{"norm_place": "pre", "init_std_down": 0.00351, "weight_decay": 0.31, "grad_clip": 1.0, "warmup_steps": 490, "final_lr_fraction": 0.1, "train_tokens": 1843000000}
MLP neurons of a small language model. Each row is named by its layer, matrix (gate and up: input weights; down: output weights) and neuron, and shows model dimensions 170-340. Each number is 500 + 50 x the weight over its row's rms, rounded and kept within 0 to 999. Numbers have three digits each. A neuron's up and down rows have the sign that makes its largest values positive.
A block is one neuron, or neurons of one layer that tend to fire together. After each block is what it responds to, as a language model described it from the Wikipedia text at the highest values.

L4.gate493:480463545470504478415514511460547468546478439557389463499510495387449621485549465545486550417577489485359481441482427461500530538518521511457487545518462405524396491464541561538452613449458497455588441545429489500484499554473480470424437609507568516479544626545481550498555481466492567537484541470483454518617537488389524537570484553490523432438550609463541503413405495580509532517566465451354395482455496501525580457538460525445511489541531488509504485441445492473474454459519608439507503460536548500465475540493
L4.up493:531645601456580473442398546384475550562450379478613523555609531468513570428473451433536592603540500604459470495546417549534546598525442596461604438531491481524597469456510494543548513510570550529430496518423547501466606457463496456517464433458550516463491478525551541532501493561497507497511465386496428526518477483542441478465468450547600510617477539516594556499552565617514474484429411468575498495524512529549591552492516496584568465485484422386523595467429462480531409547518474416544480581441455495495546528512
L4.down493:543560534480505433527477498463501470526447519509418522489472475555550464521462550588473504489519516644518472485496500557591540541468526452599532442402554516424475459458547451386473499467535566527526501513451508571453454510592570521531540512547410464499534537467466506417476623401505494522402462446502516426380562435431455616530499390437478538510511456368497527512600541617461545523540495585547586438514502439531501593464410503466482506500451446507402436526454467494561487540570462510556535539458455588542477471548
L4.gate563:469454580380491605457538467474552547509500471530395504531499522522486464516546525580472473453464461483450540551507491564504511563470476501465505435466508512523400486456420487542531549501530362496510461561547479563456633543525498506501473566520534435448573542586415493584466558388400535605492485490519502473538394536513479586466573499525604409445553571445528593427504472479462432533381529481505485473498524537518583480576468461568521529493501471474482493465477450535458468503546505569511446500454538511544441547499
L4.up563:595403683427428511516467473449496502513566479531520519535489473548401475442551568525418523480468471471520600584577402540505480512483545484499569475512356528515506540456489520454580567416536567395475511513537497428440499461504509495479488512585487551552527578566460442518479573508435499543507523485559453457440439504438464594514385515534548528457494502539489482486426441581501483473508477430443553518503490537513485445563435481516478532498522478541524449515483398491536542434505587496520485447480557611536562488462
L4.down563:570518601383497507520475516422528461488502424529515494449526469498472547410556495472515523512548478488474388530506444483487477525529569492564494470486464508465552545430476594441488570501581454536473530559486571504535513478505530481465495495563514448469555515476507585511498449552543483461491504514462376452511517538496509533392421480481590483422469467490475477479432425597494593511478510444540460452459570500503413446546489478546419619465477508557467543507482484506583538561573551502488571573527445470534564446500
L4.gate856:549473543444516463501494472469479560508466500565458558530536469520530426387573414529502438461524465521487468412522474511568460581528435499536640508491448552475574484502495588546520544459427487457527565500435462526478577454499464523464545490476471489479522579517413512444509450480481545522455530478499494489507546548493546486593547487541504441473524527550467547457458579462497437519526435556607549509423459491455555456521533467521595550442512482549528446468437499442543466494597485381523474566548584552414376529498
L4.up856:515573515549464459439442459382495508527544436503501406528529539557439534434502486508558521399431517417546457468492502509588626478456433484437473613460467522523461475564500488392532630510486474476520456565603503507426496467471553543472494480526513483456515559553424415450406527464398418538515540515475546520473484536521474507469487441453483462503493530532530569473465494453583386557405562424520577483464459547457560458478477529571533549526442464493445396530441440477449436539519575517547476477498530544428460517551
L4.down856:523543520432491441422579465529505479507580469435422537430535474502529447510559551454418489437524562615515485499498478548479517531480472475544458519608460552469533438512485537572502492454500496477483507513450541409469524515394500371484594507583476457463568561491440482520534424553529413592211483488526527470477496566509458550575489556499437476460493467396431492458467544547488527490541430494629526479498374471468534457571505490487514481431513516495492574554448553526536513595562536459386533538528478523563488582489
L4.gate860:449615553485507566445430445472460486458557449515473442375491502583551376509536579506462574478519431530515437550529423530540625538500468423474608438429542543458408451493518515525389466503569360531561530600566513443461434487505567496495508484528515499490513489499518530470538472514464538530499496541502434470542537541440527535484511480534478514462494482414473580468461416540455473452505599492549486478519503504421598466582456530560569540402550488479529529440489420495573505465458533480461419568494472598511537465543
L4.up860:462428489542462516490540511534466471561388517551502376476523500483476450551468489526495417507422437568530541470446521568528504528492485457502420449538508417418441553497460556491525606483541535412413467532471404511471475488552592424418458449556460604495517555607578388393547464470458516461466539508475463496523479534514385473524466517559594556504515430465566468522461529504500445516515505441492575462531429473456554489467472404497528539491401532443526435458566468425490482517452560574465481516538453530531471441453
L4.down860:446528422547531525517517501461495510477500478489553531476465534547404489535569491527454641499576558530586525603545413547489493516422544461543501521582472522454506527425540541501477505470570430555604513529460481457455536479484558412470414479494568447584538498440552459480584521526416568497381497582525465458597524531492545565432504451485489501456597476451488592523459408573496502506549594507532448465453496522421549559449446529460490571431477560529567469473459519484589499476590515537523483468548464528592500496520
Responds to: Appositive or relative opener

L2.gate1030:503479491493413536555449473580561484436459559628543497487539503467454420494578462468412575455558453374461430528578533591507618508494489555527450465503428421493563467507523550596568531521494530467428468464411523561439600479515490514543477526552427449543544596493584513578472491574450524501434575459493480527531539479491469540515474471565563527478527490413498496533488509388503549502430500381452483497553499470540560470494469563508521561482471493546448518489475470450478450517411552563452508462537585540462541496512
L2.up1030:466515476431444517437489416537504452478519489600562469575561471526443504415484456537520492448461547563552530462465500526608539512476461550464516444527502457505503473479551506589444451517552512483551514552519517492560564441505533499509552515430449414434530553468532475458493505467492422561462548488507492436505409439651556478604520419506607444499505529462508525512370521502502548468517535533416504589424465549420518617481487608432588544550547475562535490495458580489622500380484412437453500541520451577468531578513
L2.down1030:546606447396572617540456551491498516522479531523558512606490545532469525546520565547521426564589489593527555559455471542543471539514523532462397468483361502490516505533439507462524493483475499532520459554502515560558512539496532485545527540479570445533568596453559427484455509544535422455556563514463489474498469535582504488440534551486519516507471484428535545464529500533593423536437477606564546528402411509514556553462498599507498458477526493492503398462486502488465499512584534443457513545525473465483450587434
Responds to: Sentence-opening words

L2.gate527:473497510537458550547516418449481536562520532519491494488508520528478554582485459523481492502527425587539500463480461400542487537415575526448473575594476519504545481519543557515533538494604570537560428496562455470543547457512420493473474424444509534471530500484508525477513398480409497552478534530442558444539521504461433429507503480571504470488524445459494501446485525470513511489464444523516441513511527506535553463496457558522511495442500561473486482429426395535551527516495537499691615544487444417490550510473
L2.up527:515483432477552475547502533472506538579441456523355635576378547483444548518402492511519461420517541513516372488622487424615478503482482461545462507412471470416486584499461525587496480469521554469521459455513565567444462449544508540511509431501503467464517497472541551533592455514496531498523443539447506431382542506517510569576548522450417459437555566497428468428480531567531539471523515516518488511499588401515338539565512471383521607412534487480506501496475521459521497387476496510499543448409451350526472525559
L2.down527:469542554521528551475476475493484449609519452430521635394443533536492520503446450454451486480522418470533552521499470446547475511512490594498462505571478466535551416499474529388486499530465460533427515472522544383483459603535525526552471503586576480501452497411506565508511495400554501455530531541526578543568501549505497494433554410565498510461483465373594487514484507452522445565574467537524588424510518573456483477479536604613503493506496487598589559481622431563514583505512450518418479477505487531578524472464
Responds to: Coordinating conjunction after nouns

L6.gate235:501450441404473478446418526478545562489577525541487548473528470540469472500511513549455545526462553522497445477460476467465459446564459568490462446499495572603502497468513512481507531515548491562462468467418619469477427504541442452492463549517548510415502541521552415522466600435548561541478472471423627573494497439514612376459496513523509441421497505533521465464453517439507529458566449616458551536505471489571499529457487523509549651491403435520524527554430507549472534433445454515392492491512419511531372507452
L6.up235:459520543537429557492495527408514548438489422527486545492493534424567542477479601543502490455492609563447490556444522497503497561469441418517474502487496510450460527519556446509521420458593592503586491499522497482487385497486558412483466522448484507475537488515504486527434498555510458494535527530442486519384577560532434489516520528487543490485446502417506570501477435497486408554515386545442500503488538476554521469487440570625507485480440434420484513548503547480518433419461471565374423577544500546511483474520
L6.down235:508478536423512398558462517557514542433539530472519443424539465502485467414491512508469552459487540501559486492523591492469473482423501539567482484513468509589553456463548507513529461552422520516466494497569514466560428499527458418475521549455508423488541455486528480531424507490516424523999540540479443487462460537482554425530465574533513480477498490527545465493521511517542497464513492559485569550474545476524473493469517540455502542490527427519504542397483490515416519428533473533419541472493534524546462503514
L6.gate722:509493551435504429545438477532566549474519478419511469419449514557539528457504566550557447531478431552498489455462489595551485504459452497464480418492425488460542542569440480532432459504486444486384432634554514434491550472526466482559383536516458400504541453473507477549578546494455434545506472535516564480502640490517443478465484548481564524543444537587477521494554550452584495474477514398492479522573517567492493471457435443505425490449604514483482550538400518468508422450525582461500488582435491569568528506489
L6.up722:480434481435429442488492464455511546531556479534413525519581473456458426477563528516497400479448518519489521513549441555474600524568610510557445526481505497435481567523461559504523527464493450517526468543425510571497467614558606502521516642500479483532553538426526523518494571509538471600512421499477460481508448433537501508538567535483508459532527441496543553460522524584543443572466493453516419488469541537514518547537586492508484481495478566581496482481608455459529551477414561506514452569451522512506488572487
L6.down722:504511496533506499504493555547599471582502471518527468415514475499537472541554515508511498546517492503480506408501437522517520456472498403537431476457487464463582473558435477437541456573461557491480444476481473408437541506460527457546546554476455541480520493446499547411501451526531548526455448574543479583494535442493467460471490516473595510522424469571525479560522477602468603530435422373488507483505517511548525577465559489545473479378507527520533455468552454460412505521523594444474430508508543437492447483514
L6.gate997:556615420528451500528515559485589476547476475519472467469525510606533466391507491461425529541591481538460504474547491469493450560517450528458500479558437490628575500475520524492435483530541462477544499575483603507486620485543456430476563608462540515549549594407558550466394541469416512559498442455417563512391500517498482509482536440491507538454503491546467483490517513483373555506491505524398504549562507473568572502475443553465473512467506477572504398499519555438464479422476450478479481528554461509605546482475
L6.up997:529542446551488485495413484483554533541475496527500478442485416501542561555536561447506524488436636474493537491577497507521514525496455491429515472551517554481502549566457526562558528535515526443546425559457516587608516474517497443527440492586494386550551409482581441469506548446505416510500505476442448451454483546411511430494580419489471470581520594507516470542526535592543473442560519527481514534413449506471503559527529531475327539456545429557445507451467445567500441446505540537509485474453455516581464514471
L6.down997:512564448488518505645470494495536457523467466522501477520471467535438473550633505528470567502472508471466484426529549526565486528562418437504505470537574502478435503613529514507561519527468468450483541512464581427505556425494546505423443491531466403524564498514430459471581459524530551454679424550512517466573580529459453523559520553500456502482485423602523455442474503442470434544503476470482551547517429458589437477490563464551514518482438391574487522407565460411457490541553585499527577478484554514447529485433
L6.gate1056:548554494455472486487452463512479497604509462482430425419478547478453590378503508493539513497476547541486463489546537553486517467453562478440470530630526552463506558443544573496605555538514417471550498565499547486544471456482438483592518477484509428477517473478458482564453485452509545538507513425501447495458509438486543482550453467450479443532526460412480525464472606558539627492539554446498454554528421421534509495503449609476425473400509546395584540560547546530492466508531536563570495453454441519539603536535
L6.up1056:461458530512493489589542601489506563570528512475430464513444536441434465445465567458572526553408576548468544396494564518568533556531529553507537494593479530585618545552464539499488499483426436485462440538505509596495453475411390508575482410545487501448536473448462480502427538446420545481451535475501556472525430451549482486485503483493537500531576599498544505555461536395485649608507546516390584541469555384405534417453423520519484448489407472448469453562500537421506441534516498562523519487410434550421458488488
L6.down1056:564542557468522494515481432430542422503499426400515473416547484478457535503477456534428508448580525478503480495509463480505517459495572551390517490546503531529544505573501495475523484489573433550560451510384499446545559456637580504492506477433497574509559451434560541579551539539497431569612423511493543466345447552526512476451351531513566448527477464523521544470434534535572441430403477416500526463495453490476435521460622524506494519418501555459546548486488521514527530491487468499533475518556517506501487554497
Responds to: Article opening after title

L6.gate634:443470463451535506458503523466519565466479555609528429456402414410433509534520522523476515407470405549471494484531480543569436485410487459603530480464495421514390483388489490607460531497495577416416487574492475494510505479473433584571519475474429479508469566534524555405432547564455493475513474470536438483445517474468498569482557497452491532543581537495541491501501394482531560566478423480540514423506439534526508528519414489582561533495473476444497469517550517503484458635521535482490563516442511520477464494476
L6.up634:584581492516535445519555480493506554451447449567393507409516523465418572586439450479473504452573504451511456512534538438429536411561526491505594551433456439412477521548541500516500510481578492472462533505530490428586473555574461563572574455540538520466502580531457491477425451410534367462442474459507452540471530539442491344480563566562512483502610434530527537518484457552520587436568445518512536603442396473493460588523531468482499455502530578540452519514435466508546471503632491468410546539454489545517496468434
L6.down634:593447477502460471472469428464518417422520494476537488513543514431506434537472509438436536516426525441521443499444424460517514488519525541601431526562530507465582476443433499418467559506518426471491492550516540507452542501503572523480493488563399479496527507452571556598482375565568538506499479436375576463514527539488467546550584398351504512510525519545506426431480463469436469532534479463537452492491577480527432516509484531446547485415505490527562475510495498448483554582438472580504530509442423522491519582416
L6.gate815:495573456494468527541574524386486526524511506570517536546433447485533559464575459504497527541517504462585470521452383454536507475498499475474533475502523521572509459551564476534478400505422520539533479407505523438449464390566557521503534518454461493528577501555477553451551478447521585453472474511535507531377476496488503523534484597507527494470468446530470499506518506388465499400502452473467503499523449499514565472484566536508488507461505470540442489465413487419500504495474475486496554510506539593490588473455
L6.up815:531514417470499502556491469507466518436434404536505497497425493502567398514525513462489479496489520430578402479441490489600495505406523395475508464587540415501486479376602514582482419521526480496533510472419576365491542450448583531512535567481490572466517482587394494502533555470536451462530424493537473471513477544414463484474489502445408542539527442453514521492469526495518513476465459561466475525568462496446462449481544497506545518514469513520472467391455511423481555404491535509512541555494487545471545425530
L6.down815:571503570435439467554446364526588510515510466559559485557395479465462483511387465558488524497551473594493449532501445506559582447473606467492478461541590499546414599501450495441585507435578572491469394400444563422541465512506435485504453473515640581496469485536540557508504460535493634439516554488535522416528566454521464538391474454519581415519453436410434496430502572427458558510492432466481461520491512485467480539561526544431530535448454480494503538521509489485465491563454460570524533600477516518518556623467
L6.gate945:404635466543496544519516507515479521422483473457498472473608549494569450524480443482504499476436480582462542529477426514471426492547588548574453490474558455529549559537524468541574475484525589454476450503446546448533573544494440487510547480469452511506526462492415436529530480469465524544432465428484486475487448578468502518482521493599518519607509577510576472510533460342501476515586527491519503536513530456506526419447453519499512563526502530447445491401390414570513487503623517500519562559596521450512490592490
L6.up945:461486558510510506572517417488541527452467533519602616514460560471507568572549488526506465394541433511434471491517477484505493481502526483482535627437466472561486585537542428513524537534470507458583492499529510630449425481482598489500589498495530506533534489495467509503443517511402537447455488599529516547475455404497521496388498513552444471503538535533617455416597459504521572568434560483522461467577462443505476392525381566612587467528441552571583481568451469516381502622591472461495492588525492481523536454600
L6.down945:535524459518401446474512505439449471416609527586536439470486518495546494470482495471534498445490615507497538458479460522552513345510390509492448421451459583492422530494493602557524457500531589467536489452581519446502526563434551547532490428491537543482547453437517523548576490552553478545142565524498514514476505489477525443519582425410451533526539610457594462470457490452407561526504438549538495491477564443543586420574448455447584517517381554556488515581508500531551574486466449513520533521516552534564501473489
L6.gate989:518492524484452536530481427475543554521482483534513439414475537529449505502494519525422462503474507500557519373541453450509583497456427548588465482480561462569572549453591548517524479515492408512530508504483572499410478535491469506535472526456518586344513501493499428480476495417558459504492428489577547462463523525431579499384516497487537571545465560496443538479455450511476505526490443553412543509477500551480550538474488461539511490474430557550466487539513479476325499514541622489505499535517462510473561346612
L6.up989:503486517469483500436496437466464534540484365490595410446415481455516569496522545492496488516432490571464496517442442417494498542562563448569554451618466460435538429485447562410492473436525494432494468485475508456510535480449492410510494522512427525514522497455522412562514446429555479453461448485472538510488560492443515445472548547463429511573520621447466427567461446502485468507455561460439452509524488433368538620546462463468507531380539551469514521517557524493543531492473512445440475551415462577527465487542
L6.down989:458490475465527487507493539428560453515467540425422498532561461537494500483519511495575602482521381482447532548453558484557569527485502509482542519587438545552448530557567345404581504495465508489496475471489529455574492495463483517520494637493572460559581421539466558419525489614490528500419519457455434502496550449552502520581526525425416497477511464496565472492496495477552517400427471479542436447529496525539508519514525544458501526535458482437593531484483511515609482448572494570526506474629494471542521440521
Responds to: Coordinating conjunction "and"

L4.gate56:487585629466388486555444483516368538527475517584468522518561440531549500504561482499449579443474477443491553477392441461509468547467611570443438577464475584517542531551498550494387427562429496445634472532469443466437464534479414460485525495590466496530563539597427398472491445510464488467472517584488475525542467463440487512511552555637522478506597504554565529525426493401501563458485539522486553456493474505499441466473516532413488527450452589554552502465418424509395448449494522550421558560459483520564444631508
L4.up56:457475589511473456593526465536389437443520497480483408508548570453593574541578482531482543399507413500426550397464500473500551424491491498598491506498423541503461491501532451514524518590375458479468562498491553421569512561450398465513465433432550561557510494432556483478519432509457473585523570585526481492514559594449429415533507572495491416477569575563551492538521496482616584432499503476465436538492501469454503607468466442513495492470449536467544575390502455486539448471556544535556529514508527461545547546462
L4.down56:495517542515429541540457599487477580369504490439394537450458479432469516553522464529491506520432509447461479562413573487507491499512549573467477505507421378564447402456495583533512386483479454456627490601520470407463447493479439521439547557464577434440501506541516505535527566474557552514362557510466478514499547483527525454475507496496618550410530523466576493535535514492482520543419533528590412503441488479443423561435514500558492518486534442449510463416471464418497555482512497556526547512558500522403474526492
L4.gate613:462520451356446486522438527508529489567548404471473596504477502456468526558455386545512587501483499507498464510560511441433481502576547460515561497500406470553525473423488488557477474459459442447496526502501500484488501566510415490517517525515557559557524516506411444519563555485507495527476564621560533618496537523501433479463535507530466423467607567537470533511529481495455570541537567567528437488596573428409451541505443464521533530435489561503552496466492414467555528488518548416499520541579495517505565448552
L4.up613:508476433497491537502468470562482574500476436519449500496553585509525492495616572542439565524546561471443560487500453482390509544544617508456483475557500541496422599510438533386460458523471515550554494484466520496421482547536454509530468602503444564525513554525459511524418562453605595465542439508552583507458555569497551505390487577497558420457461537580592529424467457375485539585490553471520491455616530496488550399553532489449473491487524446502488428479456470561370424501533494483555454497562409482604428512566
L4.down613:506545456463510456460451459470458521474549539459531513498524513432627512476412452489562497455431461423531544463496520480555438503455492523501526488522442523487482442465482525501522529589564510509533470498553512439439543470403475480493469515473484426410598453509507540532515449472544496513225503690421554591511519433530543428464458566517493500511527523583516504494451513559491455535521435481490434501499563536447542564579593478458444551523510537480468464508470390553619592524531605509601632388488491559480514462457
L4.gate688:437473493512502605476506559502455553502531461449453546518472454487590519606464436532486506505530567519496430596512549407512509492470523458523464446495423442514454492518587555530465508508520428486437494464479565488621531522523514457466516414454464610481498419576473548400536474598438474560546471451498619552537473515474424477550588594505614451432466532480526545473476524493489528520480531600484547450562477500645514531559517515561596477475460594529566598530473519502536520534535441515497520490477582501428498541573
L4.up688:512481425502505504510476505505509527362523523436510443459476506542510476513469545383462440597463560503548475529494350540451465535476518519430500490403493528423468521406535554464525539447556491449500449479548563529416464531440522500578504507466577465530499505555364517503540496578555495487435476487517584508494487417538537460514450467494570393475497586464534484532560510497589561548535534513446427487515492507508572530495490484550513546512467515545567456413476549475535498542531521501498577493413491395466528498590
L4.down688:445488465461429424509492491513408550435421506619469497513543523577446463393582575491488323487523343433542516514422453507482438464479464560534543560538557527482534634514507511393432554535434526552519543474553447510420503403537519551511566525506487523523551550495533436503469538437473509512512469600485458532495562511437425483496438486462533505403566505501513478507502438531446460462489505474449441497488482441516419506486529425503513597556431437513554498472518439570510586516437556484526555463434414411454550433580
L4.gate1164:398516452482440512520445446487419558412477480527538524508451508582547573584512478563495485500470458424504451471509510512482433554497451516446577451538473496483577496529498515420573518481465521487547482476490433548429544536448453610496479553460424515500541593471419479444513462458424518452500529554461497533482614455462545468454500582525519498466596554561568532496545433426414385488463502549397468533522512422458531462496571402511478488514441453516543404502349497502524419481497524527533522445465532412676457541480
L4.up1164:502601498521517503531500443541459495446483506438445519452508572421582529501429435507474464528503455458539521494526495519522566430560548446502519502509536524467509580463501556533515543454526591470423481502502475463495498522414444513526526552494495470503507535560500537455514529467448503570482536403563515447498434479590517449471540521565498427493461527499511469612498471483498490533533470425523486544585477460441562487474589396459592617611477422506457508514443471523543478521405370596556529474560462462550543500472
L4.down1164:427511462478467446469447417494474478421508466523445506552489545548535483486530496503542405528495485479528490502481525534506515475449466419514486503594534481490533558542522561556491639499526509517489466507550511605546494526450398507581514484451511528509597488521482535485464446497522548485215500519415533556432490546452543491429541580478459508529511473639506615433516376452510487472527448499362450568490456572583518524465551431515457437473434532510527443459565517542595482550465465458527414427556522453523462500457
Responds to: Clause-linking conjunction "and"